{"n_head": 3, "positions": "learned", "batch_tokens": 65536}
MLP neurons of a small language model. Each row is named by its layer, matrix (gate and up: input weights) and neuron, and shows model dimensions 64-159. Each number is 500 + 50 x the weight over its row's rms, rounded and kept within 0 to 999. Numbers have three digits each. A neuron's up and down rows have the sign that makes its largest values positive.
After each neuron's rows, "fires on" lists the tokens most often at its 100 highest values on Wikipedia text that the model never trained on. A number after a token or word is its count.

L13.gate61:469466458438548489545531535503632381619518586468436388460496565499462426608461506459541556496435435615559526562466473516528502465492548498460566454519523504534464470516507569509439464568479571380482446554438498493437528502523510474535506446493455613444583490491464532491573563476419561427
L13.up61:503487555478601519500435439467542428672468433462502573434542552516525522551528487584567496503496487537424499568462477567555518506448430475535564391603549492505477524476503572510517466465551511442472567545475525622462580466499489426445506468548502538480469380492562501458473478509576471454
fires on: "uk" 27, " ex" 11, "ain" 10, "on" 5, "et" 5

L10.gate228:439508509453491467529500438472539474508479474522545458524523393480501521581540547496496590519447429543477516459429574555530451549500512464562554477449461536529496581610546519480589460583477517572545472470509461486588433517443492517561454447508481502482514477422504596493607533480476355441
L10.up228:576454495543481484574635341423477450412559526464482425592418505532474456475380530447504526459458501530593556486526474412497536487489556490586446473397559449556454486543526463552503478505383475542561450474485515541473473527536408464476492487530527541506585552619442570488472525460545427428
fires on: ")" 33, "us" 15, "en" 11, " –" 4, "my" 4, "el" 4

L13.gate55:484472445435562444631539502479502443442499561506559571539499513573515464426529475515439554458486442470470421448512525618515521373539490516477511543433440504518482551403435492474553431522422490507565477475450550487444530477539468489385598540442547483568520595517520511494476498559627585416
L13.up55:542472399484487576501486392500482453477545435557501458506559479545572511404536505468499552603402454520486550513466478593530611470512441543558506558462476514440467526471560689568507486482465445494461510464455530482533552470506475511615480500425563442509480507497579514472547498546436536463
fires on: "t" 24, "ex" 23, " of" 10, "ago" 9, "ile" 6, "g" 6

L12.gate202:419508524517488571478528437474495483517526467576525477399505542536440507517552391477575489490479518462524450469568467543570532434488597530458466464462488577526471416512490506424530506494520521448482527514495515548333503484490449561420463546479613533532405524471398435512510477356452533508
L12.up202:480489441535498497516469451525522465594479545512498483439470602539432488439469412546538517545442531506464527487485506515446523510515442529593507591513441462525440486572388498442504390489455508492526477463585624394432537491464357567472480418518463579477556488514472401509509490436472583503
fires on: "ar" 26, "ab" 15, "on" 11, " b" 7, "rib" 6, "ib" 5

L14.gate31:499546513509519458512477506491487505401431553550597620488429496528405575552491554448487497484562441431520501541533538461497484515495399504477562571543458458456553461461451475556589553499460498444469533510538604478482455504544531483503552531543538430554514539508516446446411510548471535464
L14.up31:534471511471593501531431509571509464485519555457521521541605418450502519430478538522470479488487561555513567563486528593466467531429461468454473442588576519481487499568541502521523513442492490643506560466617549477492388452509416523481444460468611431540498421561523495457400443470549529552
fires on: "ot" 14, "it" 14, "ou" 12, "ound" 8, "o" 7, "unn" 7

L18.gate95:484443554441480507492561569495528540487608500459527479476435532444587492495512512553495499525565366376430554527414423496495527446516469530512447488521469429512428529438527480474488491458404485455507579509494468519527543517512559545354507491533499472526461502497484489500473501542540523518
L18.up95:501444484442498469505567492393453449480468564445525495428438532508370515479430470463517431593517496535435489450520459512518589461551466545467568511442421457583484561530499464524374575547493466596400534497564478510451466431548471368489416575448541523518501412474499554475524564490478521488
fires on: "\n" 97

L19.gate201:482459480507540459566638567569492514530510445544485540571542474477492441488573477515557552440428464492374558476512455467441494524545454517425541608483486453468487380431545461476493608442441514427486465541490545568496494599472448466497519590534546383490494524591525463494408502507542576489
L19.up201:493497471444557459479540497350557499457439553454517596423442518488533424529534532488587531578478432526559573505481562420531524650472443630528537471498507567429487527514524551517554505520460509400462462495592542535517514561469498462428528475537560385514451486498499501462478522471458561475
fires on: " t" 84, "t" 6

L17.gate248:486496516490491455467568445512473555455572476526457472503488531536492500641501514418442395552493523490474496423596616550512498499450527525508375518520602524534494527453474488548441561486497542510448510506431653488494434480428463503492610463502511555521448490541487492414474497435457495464
L17.up248:474516477479557409547544500512541498608502427550566510490554567534469479497627477500582477554542533561517443444488511496494494457517476460434377429527575450595556437491508441440445527490539476473485563491478546549519471472481445556501463448548657509618472593530454566497469554494463542424
fires on: " b" 31, " a" 10, "le" 4, " not" 4, " B" 4

L12.gate210:537535495421463494613395395488444536633502471562518500465560523446524494517487558503516563526524502463616512536476467541516526541572488476514591510452459473503432451545577505433548479585429506496481398448511476444512454447435523600426512380432590497466461515472475596554555543507468507462
L12.up210:519450536539472434490505490524483478415416520529494451472485575585514503531482552471556637521459482526482512512547547576416530587471543479468471480504575503478482479539429488482470483578533451576591481424569562518399507538371430499525381434574514533436564500617469533552571530405425450467
fires on: "us" 29, "ne" 17, "on" 13

L19.gate71:605505528406617578446438489393476492509573500541418495435535559452465410499492626420492517551479499532510454468500528495557457443503493536537424512474629435468532430512510566476454471532480549581492443452559584476451517480557422571566545459507545571431487433521449466544563488477503483550
L19.up71:429470443579478522476575524397484497516556550505528423506488465581521490512552597438515525499474462528510445498475565540553524484348581478471479447433495477464493540497449497449522534493419510495476579499516554442500500514459621573582474391515420499551554460473382564461477520571483492500
fires on: "\n" 17, " is" 16, ")," 12, " a" 9, "re" 8, " Pro" 7

L5.gate204:542469489374509476516595529407519509479504485543497526458454483566441496506487493500533444612450439472480444491522387399379495599646331501585476509495480535471480492471455514419480545470462440535515554434396539414482475528545479455564549445627432536501537513452498525491412572561474440474
L5.up204:478480404519363609448585400540460542506478467500499508498570549488501519540371448444458442442532490527512481558510538506438493565481501491535530575466427478468473480586422528525573453512504506587576478495542565541454444574454550527536537449540465520439486422510475479531506493517576345485
fires on: " act" 27, " will" 16, " ent" 9, " organ" 7, " profess" 6, " members" 6

L19.gate108:519467512463533452574514492457444495448525560536466429541542432453585533551560440475528531488550503613527430374546539490441513502426454474512587492532518519477511503589483528562498520559538521524546486550623547576538529462477480526501501458588550507586593519529448462523414574454586476567
L19.up108:413531469469497518525439496548488490499448395504530419500544434472516547504549495464498529561493479470529523462519446520531515444490497490425438535550451521444427399534379514453463428471551505578480496537562548416475451541478575556511453545508583431422547464516441491486468545521401475508
fires on: " b" 50, " B" 35, "b" 7, "ase" 4

L18.gate45:521458559410414426480485543520429474417425556482440547446475436539585432492547575457498435532510535436498453458576496388538498548520452472433495514443486465431464560434455660446488399518524507405465474455540544578545457492610578531539452378519557562522543477563389462495522493430496473532
L18.up45:435406511431430511538514453487372544467461621512519549529552516401533445501614464441488500466562501514577547507557488475525513519482488540521552498462498419385510508469504537516492502504462397420523448466569510461495420461637497514512420518428507458488490502549480470503498548522447574440
fires on: " s" 29, "s" 20, " d" 20, " S" 9, " t" 7, "S" 5

L2.gate179:540486477580446529486593433451507486549502465532471471515496572572459495532509473435559552472467518582482474513427551560495465508473542490456648538490485519446517518504434545580504456547619510547496488460502544474500518543414519557523561549585423515392414433567538437514535498496487464464
L2.up179:611522576493467502454594469515576476495509419451573540449508520475469449483452558525561627483534458499549499409426517519498486521490420493526613568440474540495490652459440516530527545560535498501535445439439549517509507501424550548507448499548532465500558516510571494570480550507469556441
fires on: "eed" 25, "urr" 15, "ission" 11, "15" 10, "alf" 8, " January" 7

L15.gate171:468446442389553597490521458526467541559535539452451510477462459517489515518488439477416455522494527504453634450480497510539548465414557566538611479487467462508458559407397437407506446469570558457559486534590449486432468479582580496576444492496513583514505568417494501388469474536555504503
L15.up171:513582457545482593594532486541445488615532466514423498506549427494470493393549476519565532462434501472395522501413492605421458478425465445471481475537557499536499518540452479515501643469535471499411388556492461520624474424621554509539507465549499551446519549505546530484494489520470536507
fires on: " 4" 15, "ell" 10, " 6" 9, " 7" 8, "r" 8, " 5" 8

L7.gate55:490458464433587517531470532538508482564544611384448546437524476444516500525515524539502536511368474550497538545460548542491492588457416535482522583561530421454492518546534414422560479450491475491502480591518430517558548523521500505468571441631584480420534469488512424533523529479551561548
L7.up55:522449432473562573587501599460571473565493572460439631464617524516452560580475560478524486541391507513401494500431518562519470495557389525547508557575484449470491472500549469415490585455478553513505496568521468523490614471492500445491577485551599424421541498500544494470518520445497595563
fires on: " was" 16, " under" 13, " sign" 12, " were" 5, " offic" 4

L6.gate123:557498458535444542439534491464585470478525634506512491511562497580562402496557403549521511543467491473459482479447525449518491584489458481539585455534593549478503542476472491480484465483528404428531514527441483491506513512452558515502448511564478545427507506495493578525435549409482420539
L6.up123:445430535472481440604517541438525485490516484469499440485468541559505504466465464513478586561489450508525561524532501547512447478561574484531533549433520507461524571467585563536466620493401578563533509534541461474500489585400490404539442462450483406524518544464386516483494515582432495483
fires on: " is" 17, "==" 16, "/" 16, " (" 10, " /" 8, ")" 6

L19.gate2:550431549468474460555544525600426497475466533495505427392518431502525586415513524443560510546586497526562468435612472580460533513470528512464515530543463521463478485421477534448582444483535579443555555559466468557479495496479557522476421496500588550523491422461456476487430491427476382581
L19.up2:457534465383498509493466494461544487544498427518477476502483478492462519470494477390495493492501541553421552428431496532480520571463527628349449516509395542467519503538565522521529523429528511433426505464535553507460569464419450566521477615589579504439475549418486509562537464486472399492
fires on: "b" 24, "ot" 9, "st" 9, "ast" 6, " b" 6

L19.gate160:464462537427553420536498585511453459578389513580596491413522545552482510527517579428482588510503490477563575510516447536562520493446538499537536552459428458425450511572567521523481472540511491522445608484598538578460469425530507536500477495488537502511513445509555499462381456520439516537
L19.up160:527528524535498496514580476569519434488548526472589377516529498470519474441549391371532527394435485531491535547486432586488546531509506472547466504506444431482536472533476465488535522540552531515496515519575520450480416461570495564465489535482609496537534456484439566521477446513435482444
fires on: "et" 23, "ot" 21, "en" 10, "it" 6, "p" 5

L5.gate141:540470531466399509452480493493411576488510454467523468611531462526413580590428480499509449421481443476552479475447505442487467558511448410468437539568542498507497553487508492514517621549452544568616588470470581495498490515531469402551530492493402552545522473388492528561546540471453425495
L5.up141:540471540562440513487479452432489521505463462441574441572490541476569613439474457474473445438508463502482528426520512470513545573469488475553476566579563384564531520551507476534410572479521509511510491448532518493440413544506455496429486564585435512525457546460383529507541514506604462406
fires on: " will" 30, " can" 14, "rit" 10, " en" 9, " ent" 6

L5.gate73:504459612392517603460487492475539487454456454479454500540468507540569488538533528448484484556511465478599471489446491474598446554470502553468538418534504515482485499534471528466451548478483549478557510538477484489514608540395457461509516453593402574442541530577505502488420499410532405526
L5.up73:433473447502456460476572521471524467405489562471507495447504505537531443544448527462494467574521464481477461541438505547470477492491500454681454516437545540525565521442531560452512525443378549532498524518465554509495458400466523414509558464482477492454581517405427578443562524454478428569
fires on: ")," 24, ")" 17, " (" 11, " is" 6, " was" 5, "born" 4

L14.gate65:483525487537517510494497503487600416606548571474522482548516506518508439616456501529491467436428544495587531406483518428457595469601544374518502465427568555502461552556462526485438492457544455509515507530481516553438507430560504507474518475584406566409613558500547527550573493534468442520
L14.up65:491420477441504520515516534536566501488554576520583517484458508511581516571488468575441525490420361504575507603509494493570584529530603566517479445515544546578431601534460444412547488437528445544424508456470559525523486541512587480502463559564539491545371456543455551535531461505497501475
fires on: " ex" 43, " re" 14, " em" 6

L15.gate102:497573504462577513513542483518503478501513460601492539476442504470598431461518483524529496448496475534554638508515472473544401500476443496423488566407566545539433366494431478482554604479514553448481483579528470503558579370474543513525364531483548564502534428474475480520502599606535513513
L15.up102:538519495519517589493478648458452521507498520514518465454464416444466467547492464441512577437460552499496547455573498486463545485515478562552460477453513519544474455475548491502405497439416527504522501478476431440463468509462560540474540527483532421508519529591533570498537444556470568459
fires on: "est" 25, "ly" 14, "n" 7, "se" 7

L17.gate88:469511496438563447566499560528549488570473571470464515515480535527493529462481458431451520453566567491591533486577481513459455503441553505477454555476398456504614523439538559561478564499576516481462422518470456381469555445491542490604484465476504423531470520525576520532483427476503531545
L17.up88:400457396492501491517400461560586452542446507449515467504503452494498438560475506508477566486522451486483464535477470429473614604507598476516439433425512464563482522457435499587482479511499529544433578473509628464402481529559478568425520581411532423509493545519593537442548556528445600573
fires on: " The" 16, " U" 16, " I" 10, "The" 9, " the" 5, "hern" 5

L9.gate185:535524540520498533515435506475523481470500455482443428530459537551534537496485536540531506472587480490528535506538551517498579562501458456480537522474454518520588542455523530574583531497503543406611567429516538552440421511489524495512516463455527448630586529470462554504552442400535520543
L9.up185:504572530482581454516461479479569519532615564493436577495487483517517442550504588537535466447477467494497466576491475498481547573583435470500431455544442623518518527409489542468541516361505609535493508506439645546499427496493527489536480508463480564523520434421549538409558519470466469556
fires on: " /" 55, " age" 8, "ulation" 5, "age" 5, "ity" 4, " •" 4

L6.gate103:576464583440521564549445525420514424517514461479517491554496464515486438503605519479512486556511478589441441574495481458559426567406516472361534470580484489622509526453427577482435487459510518485481618510448554510465559500547567512580567438540591635447513492470582517501520510488583482502
L6.up103:480414569463456433507528569442473494446530524460603534495571515530516420606476520517525566481570494415606561496549480453558551478472554547497416456496409500436546429468596438385460527456510456417512429509459449589440504476534454487538513469539580473435497511497509500445532452545504475479
fires on: "S" 22, "." 20, "ist" 18, " not" 9, " s" 6, " f" 4

L17.gate208:495415561539485532539483512442424459541457490488497462551398524520517582454431491505574536499549566472423471554433483416518389473502536467452486553513523500504593503458499478490491521539498504427504549424592479539535580448422433497531448529557494474453514487497567453481515548520536529534
L17.up208:387515450506463488539456438531496549548503585427547538462544529514529547523349525492546473514493518451409453458413520437510480535454425471488481458534518452494527479576577512493486429468533500415400533457587508583503585511433480518450444410481610447452499503513454532519554491513451518431
fires on: "ar" 20, " near" 8, "ul" 7, " in" 6, " de" 5, " d" 5